MLP neurons of a small language model. Each row is named by its layer, matrix (down: output weights) and neuron, and shows model dimensions 128-255. Each number is 500 + 40 x the weight over its row's rms, rounded and kept within 0 to 999. Numbers have three digits each.
A block is one neuron, or neurons of one layer that tend to fire together. Before each block is what it responds to, as a language model described it from the Wikipedia text at the highest values.

Comma after place names. Commas, often fused with a word ending, closing a city or site name before its region or country, as in Belfast, Rome, Minsk.
L6.down484:433485427516515447506483517473472468394475495474519464469506476550487483390422470476449487477471493485474535539493442477528484485470490442493514550527538511432523505548477470515527527402451491480447501516462498518515501528486483524448445469489518496518518555376565450547450458539504450517467506478498533473421477548461508461468567506519592457538500486524492531520449523525566530503520

Postmodifier prepositions after nouns. Prepositions, mostly of and in, that begin a modifying phrase after a noun phrase, as in "best songs of", "results of", "national park in".
L6.down490:422438518517463548471491518516467437469626570475468406540551502529485511471500486490435487429540492508518504505475547494498516490459441474508471487409504499461500507478411494571560558530441603552478492448511518515588513481523426484515523536535496439547524555494456454482528520477526536491453477450543500453523582547508438514507499504478522489458503485528550455425500421637532474500478

Preposition after plural noun. Prepositions such as of, in, from, by that directly follow a noun, usually plural, linking it to a modifier: members of, stones from, victors in.
L3.down349:559491448419522482512556579540491431411529566515563523509534546528520476486535533520509508430441390494471461438584514490511512591495436551450512549446513493522462480500433510486533503539476457472529506476521555480487559442516451481527474478484525421468449465559490560454521568560565454437502468444488513518553466539458487486529563551524481464534465515482524530481532566515594475508494
L3.down760:572547441545573480507495441517465536460505506479467475532554455554494473489518547532451443455523506464499489493554478495504519471493481461498546414515477548515532512554456478540566498453479477448392512512499496534488537498552483526454535542534395504453577492502528444518468542516493468444480459442441529567447428450494540480462511512503445494517470524489554528587501519550553481459484
L3.down762:497474470452532495436484503467509505495546454454495487466526512467491489569583493493510450498454445493478519545549410464511478525502507428369428547434532520515596531559542510549504435422450461566536597516505541548532505517470516521481499492544509537480519508485463460488473526456424449542500477527471484467505476508485527488497533409509445498499528484422487518533504513483462475453486
L3.down836:518587354496517477476449506380502522467584442521466495465542601524484460519495461468499479491533527540424480487533539517489523480465504480430460484471527511530504475528473476493617492510562467390586500493478453483514447490518566571490495538537554466522577491527488460484421517498528493586534520443462507563495470445449471491467489407514525498524530542545543421512431467471518482544554
L3.down990:496485476528519501476466492439474458443572561459524533508549509397428493488475506524533417553455462518466494486497432462551536523481495510478503451450472514517446462472549476534505497472467452491478518537498482503471448555556513518457531544509521497483527440501446436436550541540528472456500536461514482511495424513556465477506555436443576547588470473492491465465461486478500501486495
L3.down1032:556550421502404474489484504527507494519477475464593501444508550584496498514467567491462556448562525561525523515527558514429474516503511562431586468502458513475491570499526531525486519460512452413540494481507576465495518441526511525483509519540460507426552396522504538476476447483480490512476527519479359524456551449520416478446582518510532447488457537512437511481471465522517481520456
L3.down1416:534483494549510542503508510530535459459502518481478547465535454516477537472511529490517557459522503452428466516513537558505547502450468533455481520536553497517497550495518502464532455432438465499559500478455525410387491491554441477539489487545528539512457463524546540505523529497553556464558448493535533497558531505514541458528475474574556481465443473472510526475549558475538494520388
L3.down1421:471446480516479480538462419442494511554568522475468556489528549560523493514506464557492488518490510591509585492565473516577501499448477462484573506443505439571447477507514511615542540444480519559532519516490517537486513523530493533486531530513547503457461512453498463459518473502529497529497551559511533475406493536464461438503553481433509496420556452509504437529504511516498523531601

Mid-phrase coordinators. Conjunctions and joining marks inside a paired phrase after its first modifier, such as "social and environmental", "presidential or vice", "School/Club"; also hyphens within compound names.
L3.down23:516525526504491503526482545548504581469569481565495453489477423549506462501533506530483518473471550562573557445474480496450488521557541485504476471445505529541482471472502522445516465561483536517365506513502483599498459502472564468509548460521533465456583463486470515471462513512550435495503488584527485504517483477554455546482478469461485420527453507432556574449486502530502466512529
L3.down72:529515442554478512514538538551467521544477452499517546576547416506522447552494534462592506422592557558506542478436548484503432532486559494554467424513474535491441488549503479500485489489541431597490460514546473447501500525499487519506533538491497528517404443439491520598545453488493511464583481525529512437512501463478480545503521439486547463514457545495521543492552463504524564481418
L3.down380:431416538503494455509574519455454516503518443452498449525583544528592420579578580484488495508497462520494556533506557527499451481469536472585515499512505434457522463479468499418422471493494455593521477572503409489437467466483473437490445484516519437474456543513473458532483484546445399561456458480514586492463555568479551517500536495546480469494415530509522468502534530544502504507487
L3.down434:526465539502482479472577426514561495504517485488531497475442473491520521494453517475507472536505533530415491541578491463507471460502494435478564532511456504437493495400502494473417495514483504597490491531551548521472580436446517448454432453533518557496511375518485450516499454490518566580547457528530563494541521466539482502528433502466511458421488540559536548547534501531489530490465
L3.down719:458457515562506468508485527490476543517592526519443532505485457490502420495462509469480489514463546535487551540461462439468467522509524457467540549517495523474527471490408430390493490405488458534462561572550483428466517516457470461478461503515531484513504451475499525537548466428474549470522474479482572506478492469447482580480536562501479510494448550515382457532561476499492510506459
L3.down808:503506529534452490511449524520552533480499488469454502480491507487510453490530566516440526541605483485469544559537491525574537472548536517516487438547482451444469547542423473505433504467464449493501479452470534528540494494564503497532465443559483508550479477463537478569538424451465435462557507541447482450535539484468455515400492539474537465525517589463470449479516477522531511497535
L3.down903:520502470537440492482537527521437461437497557528530483445529554488445549483473535471490517464508488532509455476491477515452494483465481584533536528526483519488483543472551548516508474490474439458490583521571433456481437465522466526491505553465526574465468483484541510568525586476524495417490508534502499511514520473473489537483446442512510561486459514450506516421402533511580454582522
L3.down999:470447490556475493504501513471496483502501501504530505601563483462516509551537472557445451454502512513445463512465550495617576494496490566551479464424503534486545525478496467530452507446458543516529505487448434459520493498445487437507474434475497453529508483503530545527491497452468495475546504525485519513485574464454484441483501508514454462476557482547453471427467471478408500495545

Paragraph-ending line breaks. Line breaks right after a paragraph's last sentence, list item or table row in Wikipedia articles, usually before a new paragraph, heading or bullet; sometimes the final period itself.
L5.down89:539495523546481501512445508501462457509569472480522496435481444493553394497510507526481469476518514468526481475496513514504492492494482534526516508549534532595461506432553502506547469527582488432502559449568524534514488535532559510574487501441500499518494461493464454563468505467511513536500409533463561509519432505490489485532530483484502559485547501405509460474569497475512528482505
L5.down349:517469483460444497460475450432469462486564558468422496501499451483512455467493544526560504483467488542471531557474516583569491516512499484494416488587533502528413478471513474481505499433527494510512498475526511490498590510489523461469440488512546511544435535426488423523551510519496486565468544505462384474452531518523581466530569414526523478526445510435493435517504493423445527483512
L5.down386:494485437517471462513433521467514516503486555471451488412474555518464472468528518545492562546532520395507580512515518489514526499516550524533456494477425514504500551504571443505575545477554435537560531455500454543509540478517513512464505550569466497594506498471492465522458493488487502466526522527466469461406534460552467559509501558416531517489433514522506526508550451452525516524537
L5.down991:500502429510520484479489443448434532531492593456465536487515486541513605479546463508513511505438459446515529524568439525589514486508518471533559502505501435462554451425492484510569558555494510576432528500548485539537492504492467483561454558520498533480542531489510387457519527516520531568465477480481435429376518462431558471489514426458507460510568502468449457535535522558474544497490
L5.down1064:487548441518424495538520457506498424448524571534495525409521480546512548462484486414501511509534448504555451475569465563536466574495485434523511488564525506487512537479543520512584535517518513489513535456510416485469585476441515491526422460473441531551502509446497461501484437471487518505533542516509506536420500468479540517523468484506471472509498491532470533467475446527502505453547
L5.down1253:529503541483510575516483520403497498435512521491542516506534539506448591433458526467499485464439492550439555446476520545598594498433501459472524490537540525540465508475468534530711499508440493484486540538482533520462460461557476488494444507492539468515510532444571471497438522469506457496539490500485552480416555496463534453542500494458502533506517418471547511551439523481541497507458
L5.down1403:515476453474463497518525486469462558487551517417495459485556555503508514510574489526589529506422506487457536524505446506509522458573520525448455499520564468528504490501577453502542495586563511449520476525528467516524557482460518535450448487591441433461476513524458466434434532520489518483494492564471537558429480572532482467453556559529442510583499460478416518481538478502499480409464
L5.down1445:566506419513411509451472517437529475469530453485449527461556488507443493432515516488515527506504531465512539532493530547443478529564530547504537451512492560493517413490466497440577598583559502423453579538470525543485500578576468522531521481510542489511401412472462453440510471559462512518523556546477449428493510499564436444479546485547429424514511507545491533444513448507480468512486

Paragraph-end line breaks. Line breaks (and final periods) closing a paragraph, title line, or section heading in Wikipedia articles, e.g. after "Cemetery in Brattleboro." or "==Honors==".
L3.down148:502489519393453521556497465448490517438537590553556485501487519527458487470512504532491475441436484542470542496520459521568616489494536507527430534560561508527547533506462459538756506392481493509493500522534495537513522496506498521458470516521508471551517601430507464463506496509507533512515399491498503515372507503441455469548462455521536516527547448524475454543444549456481500467492
L3.down179:553531465491517521466453538456504516432535537410477496487510471478456497504454518529494463531439468571473474536482461576558590453493476525540479566484566511532577499495479440508550452485458542462408518451511465546500465554588489465465426464469614444526483584510501414504501440514505500490547532522475425507485486515474453469517509512539591521501492496511430507496460460489498538484504
L3.down322:452545491495504443496515416462507488527572525480479476490520552539561459489450455462457470512551538448474513431550530510504545539534547494543523501524537516528504462458514439538627474529489438513497563561560409571565508497510554494492563487477597527523521471471476512383521459393478442449472474558426526493442544493499544558528499500468506553548467465411515495479489484507539460424463
L3.down617:543469482508537548524459453507447551566502493510478452462523438559472559452524512500450526497464479528503505534621566451466455497585557586513508486524554427487559531479508539524555603495451505529523475552597449561519488424504496545543479463556501448429423510460470448434463511491499455516462542515500543487445502503403610485521518474472576516511499543496561463514468450487477458453542
L3.down1002:531555511513497564598468505466512467493451483534571464510460485531521514513559490528568541478509559534455555507513528457452545493478495623495585521462503525547557511554504467447557528412519516497554472529494475507434440485432481562473501475615534516457530538468499449534541503395489554483537453543547534469474500527474499521515511561452480548457531510544559481523523566522513478509496
L3.down1243:517544446490527526490470498460567520462526511460569508484504468539440529472488521508473485516452493573502527536512503541603568482533475509559471512509579457580576516531456449514646473435453507464447514514547524582506456497570523467489423481502545451485492555498468444504508446482509449436490527565491455508479507553446433425523489469539552534507544450494464531476429513477482497449528
L3.down1266:544502509523501527448475558371526489434545426532517465568441541501466496455427507481507518547533505482513485556470475506595467482456574475481447487479511490477538468496471516483442516467483525518515472524514575511458485504515453544460475482486507513499461446496453486506547528438483394454492495520514492483405474475499491440528581495482458511464532475506498551509460449454461501490512
L3.down1418:490499540489518467459515400528513459541458477490555565464424434494430565505512472504561508515507511450566532478520518463484558448491518519578524469441531557482519439514516457493615543467497549502438464524489508529443383582549491469489451506432477537489461495510474472538455559478511560524519459487539525544596485545397475522473565443494514485539538511528560498462504407491497451535500

Prepositions introducing agents. Prepositions right after a noun or past participle that open an agent, source or owner phrase, e.g. released by, selection from, Ministry of.
L5.down641:548532445550511484488434505579509423605546493514545481471599525399531558551499511485537469575504438548533474472468472548493471494521441499494523474530502475443486505525527503500470508465514473570497549512480545486549453453486476542493494489462453473477426579565541491542479484516522460555491454477507471528467509524545534506545462523528507457478582484456490536573527600522488564455502
L5.down708:499442513459532414494550424368500445422545558519480500535530436503487594547538502502512450474498515571471524498468554473488489513462508511478449504484557456470469454468504447464543518525523475521552444502496456523520492509561514539463506452493475557437521548480505480498511435553489548462434514453438515484484486531466526531551446613558490482486503525461549431555485508489459493542480
L5.down762:413461525508527499541495475523504497511487528527490526528465426512468556516499518514491558429472455527565472508547456477462498472444475419547519454481447509483483492542387468450586451389463503536501524503454489502489517440528483516555490534478432497477554575447465568486462479569450421470522485518489497445501566491425495568499545499467455455546583479518518433499470526502509490487508
L5.down993:513442479500512514450478479504488537522499491544531483458440482557446554470561436490462499459425471535543563566558508507517544518529555498482471479496464500557535437492473530501598515484476518542535510453525536436540530499458539484514492472572487472526503513508499487421533480493483429527520442450469526408545552488510529490554455471450519445584422398443546527463494563540482511473494
L5.down1058:511553550493465557441457518515500465513466487484489543480496624514467524480517484458471511525502518510454474481509509526488525559541502461485544500528443443514458480481489482516613485481464496450518532506523471544508493520495435527434510527567557477506475465475517403467462449502536531509507546559505436471402513482530434439562538536402495468479491447491489419497533488458547555536581
L5.down1231:540497493507498504546493431546468495514460477444470534523519539499575515493453471502481477519491553513523467584501514542521501448449523487472519462514510574507454551478505522536510511393532539503520418532514542536519495476532517463490455467475515510469496539514457494565521487478468402534546471550471498514479555500516613457516531475538484514489506524528510458549434496484513501552503
L5.down1291:488451532485469517490431472537570501526521508539487528451546600490491593383514504483445522474453541522452497537531508448517502470503419476509412483509551446504520467480531419542515468515494462534531532471546541563460504522480476495436505536560538546535511524434550475497489534463493532572501472506479539486423563584516477469505518514493477453520529471533476439488353584530482524509489
L5.down1447:507501416473510500529530539466474509490434538423524543533553616541516596493500449451492521497466492514551513512497474516490461486516521468453463460458497501474511548504515522504562490397485568457553488494521483478441477537497472491501510507503485488526419554556460534487525482539487492491499528497392531527414524524478480486491463546481462512467588516512532530478466587494552511513505

Comma or conjunction after list items. Commas, "and", or "or" right after a noun or name inside a list or apposition, as in "ggplot2 and", "Jimmy Jazz,", "animals or".
L5.down51:527469545422421448514535476484500556522468522528487582558530493523455515518562456482533531536502470485458471456507518583535544507456534515537569473486507538511520473532530518536512468459569515522485524481498519478553456445578513492495456486496526477488556456507510511534552548489485493512450479510424554484518531541485521483425503425485425557440487481545483468569477503496504506540481
L5.down433:483435464446476491480532488489471495578465528551502541528476591469531532557566529485489480565516435504476492503599473499560538533519538455515464464482524475522475536465515505549566451459516595519523510550522529468523491464464459506457479422477494506515564547495516469510484547490522481556515480489507482451362552474439591445533515532480497482473467504521477525489477468562472470484470
L5.down573:434491495504555601475560538517505489520505497491504483487538469453533565515532533480490543480523506484547496478516445490532596559541506462523525428514558512520549537475535491505463495501488510539549494574483565481500466541476530545450485523517513484476485449493473469490477513460499476427499523498482503533477514546489545454492507554411479440552476466470508505546492504510504494496467
L5.down575:509480503470561507501472488452538510499481428545532458515392525461442510454460564542492422494585487491544503506471448524513500550490540566472498455443520481473543534452568533528625458372496491558514539473504578533551583459449523485437482544562495486472523419528495467386408484447473473493525547559591453472477442503462505576457493519473489536482422472484471516506519452523555485512460
L5.down816:485483426510437482556485522449458471527520471518457497525498429407484467420515502507441528524530499516503417465518488493526494506452573492525479543515502449517523562465489451490517511522443423557521496565525538533424460481533511444503519420525517565454466466453462491410440504519482491469491520443524495440513507457452567477490529543507490548409470510517439520497526514465453516491537
L5.down833:470489558512483492541470516504444516501482494490437456530525451421525439450521451480498532500443412486530528503543596504468433450526436413466509494513504460549465547500477433524456554523566507483505526509482618491533498518520499545538556454447511484556501432470544471508481490461468509464528492549518544541487476472492521426477522496499513482490526528530468504488374499447454508598512
L5.down1149:526502518510486509466513528482426504498437575439473516440479494563517520525477532505544533461566467522449465490544556536510523482482491512439560470529499496502528535508507563496380513478481543595486524537484539511486505474466423518467520420519481488541490505486566454512419534550533443468451526538464487442511550471469452461548524501493509514472522509535472473415423514498442531462619
L5.down1233:469556424528558491488543533542504500496521491406563463502532419531563479504521466526394442462445493500507505447526532464488524492549482507512562442532482509447499503445477521479450479481529480502549559506535510513473509513526495447502454486562495507439482409488524507609422492498461565522492543535500518523509501466508552457397544547543429439453534518519498497460496441536491547511475

Coordinating "and" after modifiers. The conjunction "and" (sometimes "or", "a") joining two modifiers or nouns, especially after an adjective, e.g. military and police, hydrogeological and environmental.
L5.down79:494525429446581499422494510503509521508503485479533499449507543532498498445461507447537456538507523547530483490545493451509454492500517516517476456396484550465547540471472525497434481435501614527477546492548453501547406565484525443456529423538469426456493495502523555456483485594498530456533531457462455497446477519475513459543469449468495504630401477450500482505529528478536482555543
L5.down639:518509487500505567494502522576493548470516514497500451525479632499496506501433482439568437535455446461530482412485553490488545486514465532434480495471476527494503482553493522499393513454463516512548529440435569470507404476532477522452552555471516499480543474532533466485574467548515512433483467475593486464523543528511439568405516526545470456481471531531479477530424553530577503536507
L5.down882:531479560618481539549467481504420479528500475474539460536486513505474478476508530461533571456488455496492555528461459448462430510400530516459431520417482484546517509472461509524470469514506481467478523534503495523477551586526437465505424528470424527522519542518555465525484575510537526531468450488476515495538461487408489489494436418467470483473458451519537417466513483463540437476460
L5.down1043:565440506533486534454478515561501459493515535562556537507370539627456529478512538527521542471512459437506555463535435519557532520476538558612537478479530498495500438437495484466455471481489506555528526522495583507447524535478477489557574483526406508473534450481470486485463546472517539543524461510487456457539519504463526553532568474476509481502549450547504528485482482462547501447510
L5.down1048:473498441534504482519434546568464541434550492544475504548441511455508482557444511506488497500418540482531497519568473585499464504517459556501524417491452520522497556495458548442515505513528515534497509504520515439446515504485543519445581500487469508525507529562535553545481458468492522652559444497518457442516509483450508487569427438430553513526495456444519457430459460558491424552515
L5.down1398:393558417489494443480513546514549509511511453552552489427480573476474554495523507491499504516492533429510460557474526585588437533594562537468524528499493460477509547533489536437417468426487506528522508486501566513518440443491565523518495482597474511495441518462527470480499545484512558549478528530488496479504568487470530553523512418502488534478504500488456487457427445511518432452490
L5.down1429:569513464520529544562454469479476493531573442493488431428520469551450516477542481496470466464454500509546523579547510548559518497489486489512529406437572559484438490488460561531492552553482497563489513466492564448465531502422500502485466575518400470559490449470504499498509512438506509506536455558471477461500498544481491517481470425460534486472490521533497546433454558527453496523521
L5.down1458:485560503527395469513514593552507547576501528454531482479444468434530442555534587463549523480474529539518483533488559547532454415527532527527520541508574488450471505455520514466547480534497504496500492451512482464520504522537511496501533466528476517455479550537508460453603495525450512479569509500508459450565474468527496502537399421492463467452443427520500569492549484518530546562498

Word-start fragments, scattered cases. Mostly first pieces of split words such as sp, sil, div, f and sc, plus table-row line breaks and adverbs like only or just.
L6.down943:520510474526503547468443538428496467483510516533467490535565484469543513535476500517518525574467490556509421514517522525482480516470568456579530525542485445494414518430598473440553544476561411531523460493448469572488501405495449479457498507473544515633534465504461490534496531529550526491486464436506519459492535439579531508468465471628481481472480491490559504414534505447480451505469

Mid-sentence coordinating conjunctions. Conjunctions that continue a sentence, mostly and, often after a comma or parenthesis (e.g. ", and led to", "(and legal disputes)"), plus but and it opening a following clause.
L6.down1422:439506489488498507499472508429488476477481537541494444483503555504578470572481483450508591444525481485538549489535508521495541516475522555553543495498574458488454497513480445570427554450489508542468508628490582531453513451502512518534481514529432502499522560507438439469518485551523478519482500536531546515522448525473552496544518522478572490456515495509537484485565539524489486470466

Coordinating conjunction in lists. The conjunction joining the final item of a list or pair of nouns, mostly and, also or, &, di, as in pipes, and cable covers or Grimsby and Shoreham.
L3.down81:462521523490500448503457476507546564508525524475494468511511485451484501460458516537472465510484445569462565538489489472520572570460505544536448476502474526449480462532469509476470487504439577517437438594499477463538522503428488512507501406455515534522528472475541473462571500414499518563568468525559514522471492540506479524488475525468507498458511507438520492454442527484517483577457
L3.down516:504466441448516465527502473492532456495512465542503467507427491460409511470437497510486481471495485455462514446464456485475567462516578487472474449513517473482512469558544555516467541509473547440544545530444508468540420511556471420484570477489508555547526483540545499516476439480473543508520548476475510466434527522499578508474482454508504443535496520475508504520546498575435453547494
L3.down550:505528478474581460532377477460513516511558532444518516511500435543453553469494416425525406477479495529530520510487491562559523504420536430506536507427511497536477511466482575460561555450485499489518563479487525481501487518533505494525533488525467503566387505568555443541467481507540480526565464576482496581502479529484498541558527496489533470528547519506498505475468537457444495537481
L3.down880:455466510490572450489434490502562519423443475443569467437500513581515527506478506488560511506499509482506534466487516546429459553506486554445512460567519508540482500502480521595478499519585492431420508488510530541501449534522534549519527492480488557530474453523518487475453548552543635514464517538465529486474448464535533520433561553470536463519612500496512525496529438488481528539516
L3.down1149:523415511479505499504515487529479479460527510399536503502492505489550561505483496579448453443519479429535549443502559538508496548518503534476497547498558462552511515496532500490489454566523454479571478451476537518476520535507521467452530489500471522495528545491565418465460520491525553486463520502566506482501493518506457525514537459533530424467536468516495441437510547475522438515558
L3.down1232:531510453522417514441500490549512559458487557534516546550462458472534490467592539506492510514440439512521485523459546468549463520453471575514436509519492484507503473556465432498512546442545424491531496477426535506531480444453506496541475511466529544476473474518451559395534482474531422464528456536537493429579534510545471456562548513439464517454450511515534558520442549518506507499423
L3.down1260:501574506484569521472449515536487492444575495470509496428555481513515521501504450471546441482422458502497549430445509517474528523505402526508459421520530567493501498500510570521499527498452486490495519541552479529543487452459552601483512539478475533543490516468565507542473524567569538492445431544473472506524471437512506470492488449546514545528586461465496478513446521445526485477476
L3.down1314:524537448549513564463487503516458550500474540484477500499492453506515515444459494428510506522505450499540505473501493547504460538493505477507585516515508442487548590469528514494478470519442500430514458472445519527521450536500438462492366466484541478559516487447535499526450488498582515506509480541489491503483570505511507462575552497509465483465479462505508498530486498487492530472521

End of name or quote. Punctuation or connecting word right after a multi-piece proper name or quoted phrase ends, e.g. closing quote in 'Burnes', comma in Bourdieu, or table pipe.
L3.down524:483541540515526504428499459525510485570512509518446514500494519428477453573532549481501495470462524425474461431531461522499548549521565523447483466534525483536472510514513525428503505460428461514513533493520399486501526519569509495428507493528509433512453529514515526556485585493498523502478496414484458502505479533434514584545458461503434492535463538483484460545470426546538494506448
L3.down565:461505477558470554542445497532630547528499535476432472544454479503536537463496481444579534470465489492550507455485466513563504518477382512489456516548409517434540621517486433494466475592527482492470418478435550490479527475478491530506522495520447441561547499541452520449508507509453505541506582476478485498494515539483507413414525491439460449440471456512523541467541513502466454479544
L3.down578:503527489549515470518460485493432507480447441458532409540485439562618532490473470504516502535548493441440488476521497526510518510407493390494516506500508526464486561486442514482464575478552514459534431418540525472523487572562499565534559500456506530521513474501486501444527545539526526518492531457539518576466467534499559527551453519533523477523471493472477537545524485519529572519470
L3.down935:494496561462412473503536509504473539432480525554548511493520487479455545430492492419450462473496496528519423468522503469446516494508465470474512555458510472480468507456478482566525471578475517533534552419477529536525545506543481566490532546509452508473435502490487433493470528540483483598454453549502441537472462488470485507491530497471511448554412513485503458427467510562470465525471
L3.down1042:488523520513410444496535491396505505494493478538498507536492455516526488459527575443480516497545569523566545515467530491483563478491471483531539488514471528497491556491536525449476459418534508439479526567507500465519540462515564564476474471485526548508526524456454551441514492459479541528514475554560478499462535532408453479523443507472483541484470464516450425477471477513560557497505
L3.down1245:511546505508495467456527526547460487482460453454377520526508491516556490496471496561543500521456508502466433519569576451478453491471499495514528548557561490561427451523510536487481512499458531562495492499489479534483499470463488565520464541490516436446513507500527487569518519505580553469531584468554503467495513444511510468483450491512425506422432524490495448536492538506521532518524
L3.down1316:483521504513474504451557495506475526447545491541509480499485454607509493451522526510482440466422586483487478338568549491456505469566525489501464418472538461557509571483498509517445463531481517503579478471521523527438520587524470464475495498526470469479474502475528559483527479601438487584518478498449461467463503484386492461507445436474531529556511469496467547441454431476504456539465
L3.down1480:482526453450504483483502523509459504533493506473549476456533503473564564606480527565486441512559463596545534467430540498457492543469498555481563475544510467589520495490514464508528482527506523512479495481404533565571487526459476472495446506529495489546515504485495542540495537497469453482501448456495551441563548485535503493511476506538396470469520505507526454518590512472430541525490

End of a name. Fires on the token that closes a person's or place's name, usually a comma or "and" right after a multi-piece name, e.g. "Binay," "Urbanovsky," "Balboa and".
L5.down0:424537510465530480501524505572487455457498430457477471509509447459486510511451512473480502510535479493513484495499548433520515525540461497496455458498475529561598492592551553457471532440476559507456478521522499473459450484453457513522501501535537426529469526517549581509464543449495526429540506512510524516537528469437507561539474481499548500535519511534629515491501504427475530529475
L5.down236:567487503438570485543474505460439589455483466403469396519526507465497477507454446523560529556443475492536560532444576401486483462454447479545467504512470510494498559497493608477414454522540452459467481542414521493497445525447492447525560510455538485581515490447519494465487490511424506509518438510486523490569431558552500541492466527437573529503443533459496542485494481504495484523490
L5.down330:524492466472487486486584432476509527492529535502461544469447555544506501525517580512442522400498470507484500557515496481522496484424521523532427463514457493478543497530525476585494474428495567449459531476498490536515514554505476463476474524470543454586432480464533503533481480469500398508492402507464520495593487564489525475479491518510595551605509470464481463565492627508466467468429
L5.down933:561526533477520519570504513524514515573412431555534533565504490496464561492538445444474443491560492509497505492493442496532524456471559443547557566523514521595412470480535502437537492462495427458547454545503562566543492497532515521479519507463514504442439498506440495509484472515499541469530502436502512539511496488527504473486501538529475471511505472531459523503465471523490490443446
L5.down978:501594455471564529535423448497421469461580507454490489480454464551563505467494483509517508509539479478460547510560602417508495474506482447471483492571505505518488512558466499463531456538517512528515544567531536441523513491414435497506495558457481467524487466507445470526498507406515526571471450542423504483483492558485480504510487498562522518518466486475471494578484474470540532540489
L5.down1180:580512508529512438497466474516507539436413519485538492515506432469487557461477528593516446464517523491518447502493556542534479455485506533465515521507501498583570504569504570406525468548485581520545533445436475472498468466535440530614596410510508442491506524466511572494514471543522442489562421574513442508592497462490483555508500527510528522495492481520528544505500581541502533521472
L5.down1330:541466481451461526534514496555514583466560484474500536424491456506468485489544497514548499433498501427496515504490497557481552490437503518496510521432476466536539481528573471472560489520477420467515537451478512488471457611542505505504520567548453471514519506487563534497445440549519418501516473508460488499484495453515484557473488472477481537478496461521483412528465524528539421466580
L5.down1395:453483467468568524458451489529499474435493552461481449460529427517493480500511467499424542456480543473424561438518496446328511453446416557461555609478522487478495493430457483445538492531419486525553584491506518491485521442515524503547551551448475463490541473500500560531448507497539485482483450436480432472458498541471518476527592494459507456507476518565510403509402515474548471526503